Part of a small language model's weights.
Size: width 256, MLP 704 SwiGLU, vocabulary 4096, 9.52M parameters.
Architecture: RMSNorm before each block, rotary positions, biases, untied embeddings, normalized queries and keys.
Training: a variant of Muon for these matrices, 4242 steps.
MLP neurons of a small language model. Each row is named by its layer, matrix (gate and up: input weights; down: output weights) and neuron, and shows model dimensions 0-255. Each number is 500 + 40 x the weight over its row's rms, rounded and kept within 0 to 999. Numbers have three digits each. A neuron's up and down rows have the sign that makes its largest values positive.
After each neuron's rows, "fires after" lists the tokens most often just before its 100 highest values on Wikipedia text that the model never trained on. A number after a token or word is its count.

L3.gate33:512525535535553500470520455484486510463607476473566503515502518500445457547515547537500557485472503507437539512495420433507510485529494504525557536491507476504437501520563563395501490474506492474470493511451523550517497547540529449503554504482525494453580501497438463441502669574551503540581495491518476395478482535460500522520505468554484542491496489537493458534464537547492495495499452550488484517513474421465541596545476508489467556486488544559505359500490485466519542537524534496507565448466496459448458467525498520458433532479474504467454550492546451539450472553502502484486484538526494534492499484509518531469472516556479564529467558598481472482478522506419485462534515548591470480463461503557523502536480481481529572605446481475570499459512534512511535484440479
L3.up33:508453482459445541412558460517518496461543476560403420462533474456524394503451518444490564479515502462443563493474475520454468548472530440548490474502526538503524480528479524510575563526526484464489425529444444497515507470535516507439474629518446495539492468438479458526484471530552470472477483518526540513433549515473439530525511478502515441468490450511500557463444505491534488474422536424495475503508473495523517517557419513522511516460495516568551475445546563447486504537447498473531485463420435417501506509528484427536473595423449542542594541501477492482490492540532473534461519540467530547550562518541513513523480550438493509522545465542469453498462476513512522487547513529507577456527543515510449532429433518506582498482503473502473501469463522455565477521508439
L3.down33:529507465483430566500525502451503473474561479523411480486499524586514506456521530574486553464448482479517487570542494505524457493475508462543503505420487482452472517443412494486528481482507513505504476520409475509524475492513535453550521543519574479462541461453492504489529434548402566517554546514486543481494530516439532498497446427493485557501541470474565503559490498488525497535523443468406514524497487494482529491531461493445527585523534510538571520429529530591525535515403524498507538561548461514527458513530539516456485429526459498549586580538503536494496441475501511444471587555519434541514466494513573534541416508528467492449526443478496536474542497486487482567540485558424440491421512515477540535576499587467523514504482533534491538512497514557477436486445548
fires after: "p" 19, " f" 14, " p" 10, " P" 7, " comp" 5, "f" 5

L6.gate172:471485520517453494444486545532481554504556455521432514447475484494449424452481503535552461459530482521507490532523488500551515510517447500504493424529461510518476552480506523541519515572508451482469450480487537502485492505459532537518529453434443527507547490510465496536486496475517512500563504497514461553473447553488521478556528484425480420531526541538494463544563434544488523555567503430537441528515473563493502440519520512525494562432523469516517548566476451543438521443572490487504428480406503416413456545548520555450479548508520458448427504453501485473442484572563588550577515566501528552512540483477507433494465492547425395510492426547487470499452491465525576536444481466504507565531513472524450526503541540529517537513477450521508449527542464505568523433437550
L6.up172:532513484474487496481518483528480524490526500566502464553494579507462454484515504596526475559471448473562515468490542440518498525476506517528520534439446519550429539488488537494461479555451412494541497481458529520492448471456488509435537510440439494562526594453512432492477558454431488539581510545455519493500446459441521539537529502469493505536540553518534533494510519504473486434592526510501466529509481506466631483559519497450445520461487444475446449557490370552445520521478493565463506481469485477451481511500514561467462452545532498463490442387443502549503492528517589504510510521451494563516488496481412446495484397532448459519511489474494464490518497541514505494442556469486515553477463438502481477533504548513437477525494445506513451510548472532476440442428542
L6.down172:510481448530463507468503539467498493536512446470480518501481512519505529516587493518572415501525464543492442392531493392503551488515496489445486533403536535574427546504511455448576517452486475488576511519447513499480504567500450552469465518409453491496497510472477474497471560531412489492529474506497380491494538482452528462506491504396438507565470496507479511505516488584474555518490474467528519520492574565523521497488509494465491516519496557508527508501504514475472556538526498508463444522499323477454476450532561545492444464541511472464510490510506485596478504501485529479560531479494499507479526546501450521527449494538548535501589516486500474494488463485486513510503489499537503587481486444469435477493492553491499476604433463472538482547464525476471378494474542
fires after: " Cro" 21, " Col" 12, "ov" 8, " Ser" 7, "ar" 5, "om" 5

L3.gate180:503500479461509476520501556491459572490528509478443519548484533496484436494511500517547447493409461530476508536532532473465547480486410473492516501516503492516531517525413436513536523475532452584516492517481528479452459605488511521514543517464515565495547495416445515516439558475503537498536512526507429519458505478471565512454572542486521502473534515523526421478421530547421494418558484545458500538478529557499469525463535491498527436512483514477530486548471503485368515508462463488469442510488598521453445476585492503488472490541487592488425466528527415480430496494491497576552491473457482486493567521477446530472472389541512454495481449494533489533413502497424478475494467471430552491490503564535427509468467535525470446510478550554528555542503483591496475518496509
L3.up180:472526501482513431494538488528513556447489474457538535497514539495486501484518466604545514463482402495450466512537431459410540487377475558497500470532487471570566554503552529460524555516504431535497512430524503484497430553485505542479487501472499491474552448477489521514532477539496484422494533482448480396517552514487520486454484552502466515505511524455511533538449465520477552467549440420475543486433588488467550524571538509472478487444508498477512495524447502477505499466451499521451401477498547540493422482466494470562521543482457477460452484539542501501539526527476512560486528423531507493524530449516471554539522459505516508509559533515503534542390443546509575514481527465477493501592494481519443546518513590447578464475481542608466531530523436491521494486427525
L3.down180:572493429485492470482484510508538531547507538474530511483455487523528499529517526532458470550500527523510519520549553474477491469475458471452530497465507529544500567543499497478537465510483469487529451463517526445473473555558452491529500476400506500486573541550578509447444464491406449525581557490537497506497429524440538475503518548444525511427498501601518533460487506510450520453464499511543575506475594554546459513536553566553509500510446564440588516487431494479438559552467501454520445543512419483490486536511515523496444463544486553508479522472511557496449559524564438540552431463527501488528563568410517475542509433499555473433524453493552509485492570481512573514484498468580517552496508480519464537510506554504510448474447543521445494532451527562512415503431493
fires after: " Cro" 21, "g" 10, "z" 9, "h" 9, " Pol" 6, "ar" 5

L3.gate113:542494460514457495555520568515452441538535531491536564452544519503558465501536477467483513523451524473519522556459484439510506538503562448566550551436539522478502479562451560514571517572530509510496491475498502565453442517488515479464506499513480534500510450475475530467502504466547511526434465466513480497524534547475412509505560485476504523455548472518517475501546500498527481478480474539477505536505492509576587467447512508453577501499472493552482533527462440486510445533501501458545536519509493554532502533532462570400523512456518560511572556496406530539549430482481519522425596534504357591484484560483505540542462542487522525536502508443519457463469487471551466535522497463489467466559521508461534552506504512460489471381505500552469563542530628504498427534468447
L3.up113:472455515546454537442484458541433415489502521502505542473472527570495473508491481537488508555475503473492458514440503529573473506572578539557504516427464452499441512536522506520564490499511515501452508454505515526533519486468576490560515519480532466486492503518531571497468527502521524433435458530538448429540488515499504538456455482585497482478537545483494470521554464496538444499509444510536501562425517502473551529517540522543574496523525501573473448505457477435417514556492416498549496538412505520531553494602548527526462480433503593450461508522575562585519404516517504544464474461513479469543518558465486472488484520520505533512494494407393475478401460596506513525496481457514485475489528536541496572519464502484514546429526511434533519500533523514434554461499485
L3.down113:575505467501575528504571498473488453482452521533574593494522483520575452464521524453504437483467437500492402509499515486501455447560506480494488474481419453493449514492497511579505552472501489460504576507569495520547482470592533564525521479467560510539531512534527545516545548514551472442486489409491527554544575510452521495481483510515500493459584512481505466530501450482511482480521470552523519498534495486482528360418566468438528523480473516558483561457470534453494499545512507449477532473443469489538538376447466555494546512443532544526412474523549549460480512515490418539487543545545444472476521518438477517502449498483466483520489539519473505459475453549512531494461474439478510506599546493556519460547514551516493488479537466537403509457463458465488512457499510
fires after: "\n\n" 63, "===" 22, "==" 11, "====" 4

L3.gate416:484528474459502582447508489491461426502491511532484433448489532525462478542492455512506514474511529493570453510578479451515504482576486451521555540463418556477486411479478483527555549560500535407498498469576488483522477515515492493543489424591497487490565437568521451462520536579556423493488567490443560507478550512499438506483432523498562489458489503497501497441382561543525548483473520494539504520497487506534527462530468473505515522553548429460513514503542539499477501457514535535507458540520525449492488498483510438477502449523490463406525518488540514523512611417546507414484514505553535489427470506505577508489378492486500516449512501525438472470483448504504502429523481489519509521579507542508451502486584473584508529496549523485503506480560462511572459501474446
L3.up416:468501520502513496464466514519458443479381467500484461513493499488524495520505476508598467478557478514480499459562520520564557505504497509518499485470483466591468503445435443436556502477495576497504499451467489476498526454509490508538479491499461476521588548435463478550526531520490522439492488423448535496487484523492579584491464471493442464399498576451521472435456541487463550446488547480529548495417526441511470486575521492468447468477502510447530477559543560573507511472463499511491487415484570441551514554441604519505509461468438452494524496534532463448522486447518552509546496564552469506528512515499487516551377510441534498429514472462485491554442522518513490485544432461507505471503519509473451450500509569571529434522519548533489489535589448564467457511497491
L3.down416:500540482463554490538503443415591553516548585438459516441540472449557469458565547439530496456515554439527500428524510509518497487534531491533475492540616488575487513469582531401577506522529499463497530520530508461556497591537479524510539511482486496507563484462540527498516510544509485477443483456478529520498452442550427482516452492544525416522546457532521510444499509496535506491526512551506490485543476453460481491373550507535545588518514442553469504517539483481510475472432496529504541529516473477430599490490505473486478560486555539458526515563482459499456524513590536470431549570505478430496504508506483463548443460502440485515474480504511528442515531520503479481452501451479494544507501481541532483523474426546576544490477474516420500412460440512523493535518503
fires after: " B" 25, " b" 12, " | B" 12, " H" 7, "B" 4, " W" 4

L2.gate511:488454538425448510542458541517473527433442443444553525480514532459458486492502496576563475545487532467504499531409509538517492542493492481447475523436583456510500435552509545431484557475485527483499538478490518482497575528469493507493561548528534486498468430435557532392512521576496455399506463518494482436492530488449516497503416502457492493494491514433512503473475536492516469489474523465529614542424507486478522623476460557576558534459470515553583493493538494548525466521465501531451529511433533494516531473480535480520509483557476506512458466561535417474550535584489406523450490448490446491471484526552501532468513529411529552499463426477499568449563507469511471514468507468480497464519498453531433570496524514535479524513424480505490474463497509461530527528475476
L2.up511:528496556446490515549457473483456506471476388463532534546492456462480506524532543544525492534511454478514461477481535510471523459510498514455510517537520531445487334543519505452529502480487491460464480561454557514539590592505429510528510579475516464526451538510495496440574478495538521430423495484501475500492513552423496489534427581549461439493442502487502488456515558536525521532518489497477548538472497449481596628503509539532476500469496479603581518487510477493521459539417471471587497500490471477477508503427493453487502496488469548495522463543467526539547540510569449513482536506471507558482435503524496457548548525492501532490479396497469531459510476427533527544549480493492444561472512514539474546522519498505518495500470523471542490426507546513472614516493550
L2.down511:529506503446488536538457548549466425475521500529499495517527518536510479532487509529415483467463525575518537566483446489570478503481459429474502486486547387544532556535491531474518518509430477496546496469525464474527614522498517459493528526515525491498524401561421572547479502488469531440507463499525483476445534471524532433506512478415493516495503485496500521476467444535547491511514482425471569524572500509537525454488434449526499434525513498552535433495458549526511499503548538440499439420469391473559457478467504542488510449533537489497525531564501527429491580524484384470490515454517528561517520503479480521429480517501557455515493514548535522436578452445549447583525544483485500546524505515482544469549564540443437449519495445555510423527484500491496500530442489
fires after: " F" 14, " f" 12, " p" 8, " P" 7, " Mar" 5, " (F" 4

L2.gate70:516510475495512511513548460495525484432551538493488528451496449454541493501436502403414513482466458515560465536528431525485497543495512513451508522481498466457490416490491466517550557493498444505469527398596463472521513448514539475502458513468460495501448489544485499490426518532495403552491518515521519434479535464446531488500451495534438550507490459571467511483529557587470521524446528542544501474498447521501466421559412541465488539409494444357471490454466449565550449437546473508464462462453474432574476507438459464481507523576489468453531511445465469466499547514509506479503475535454490503502530509461497516493459519481494556434478476476463466472455502465545402485492483532470552562509462487493586519462507455515578497527530557543498531545544489432479532468482483
L2.up70:487508477511476533474509465453518520480475493539521533536445489542494498501494475478498486600520501530486511467494500498448493483481511454475503522512467467512528466425531475548533500519447601535518480482593515507439553530469505496528476458547584537478465423532450522477459463432402485493523492485495540435480477535560445515514445493483523498531545562505510441473463519548466438498565500483527403467460500493495500465449518427532506546454497479481529497425501531535485644490481534493574450500504550432574464545462486420579472487548508415464485462528466452492428461523574530452572506529461492466485535490464532496557467468547532464455504544502443540575414484485486535486567547517490428483531490494479515436470544458444514467501477557541514480557466618483499547458497518
L2.down70:503521482524502483472459465499436456499527445507539560448504507450522492489540461485505504489445489490474511543546481506512592489514520488452570568620549516533550426484466562438497479457556472508589491514489454409533477493484562548487472473522502519528507498516473527562547487426519481536457519466510501471409532438463422466506454459506517493511502512509502448464444531470585515543458510470518524538505479536434532503498461568503540518532517481475475414480492562425483458547553556490487418553453442465464523509520546526496485452571476513515558466475486620507555538559430548514528505540592532544490560541544483621457440492490465506481489464529442491415513474533493494528446477492471451481527548483412518440503479527495563468471516504521431529488519490499491527471515464
fires after: " B" 22, " W" 12, " H" 8, "- W" 7, " C" 4, " E" 4

L2.gate195:475443472475402542498527467554509458497464491543537574521481520461496436469414459492562527591578503527531469547486515484592528445443477501489463584448490472522439514525493513434587521554423527469456491413447427518457475496468492541510475440487559486494561563438477514509508519546558565516473517564581502493477604447468521546525551515471499556470504494474549473458520489516421498463445511509528538577544489529461489473469531524460447495513495511535465541535547532451433500507507569479531486480487514483492527537433526506474507464463531485483468512513496523509457482600446496586528460519545507558514550534435462528442533557538494505597528555458462465516495481481531564521472507487520586506530426518518542507525471548527461443483467521473502481503508454528470547488511470
L2.up195:462474502438540516520437461498448437534492458494506526498443523484467514508445399448444505478492501492489487504483522493499505513488530482541498528491462518494473551497448521520495514631481467492498525525432521495499563513472483512529495474492538457524578501493465564527581452488518471527526501509493566614589533496470501472528543488435555454499480602514448448481541565516457466446449450544519432529514453520537536506543437496525514525442527512483513437487520529516414574462538453562541556519485472501496405459494479463492474506507478516502504532478515600503485471509439519513505447500535480497566503551427559491465507548471441485524578518530485447492522480499550582471495397467554560582510515578444605560489527485539493487465439564558525450543493535491513506512477490
L2.down195:505495459482454443465503412549538454456522481479557544416467529500486536482438457483434475522478422458474546523510508489525542521486584434596556526440488503505510505500496547533470505422470464454463512495509496533512434496531559481529492508529545511513487427484567479481556494503520454489483491469567502516517546470472540485511474464446531540508545461479572513512411546549476480499450543472534622494487537509503530413536540473486451466555508530567508448569488499548500528507523471480484520479448512455509515467459570521485483479528480473549480546459557574529417478516420406529492525586510466383546499504476503514432416483501551502462513453478470547504497437448501539509457495504503556536531519490461555469518499539489503581504482421500446543446477472434434468518497551
fires after: "\n\n" 100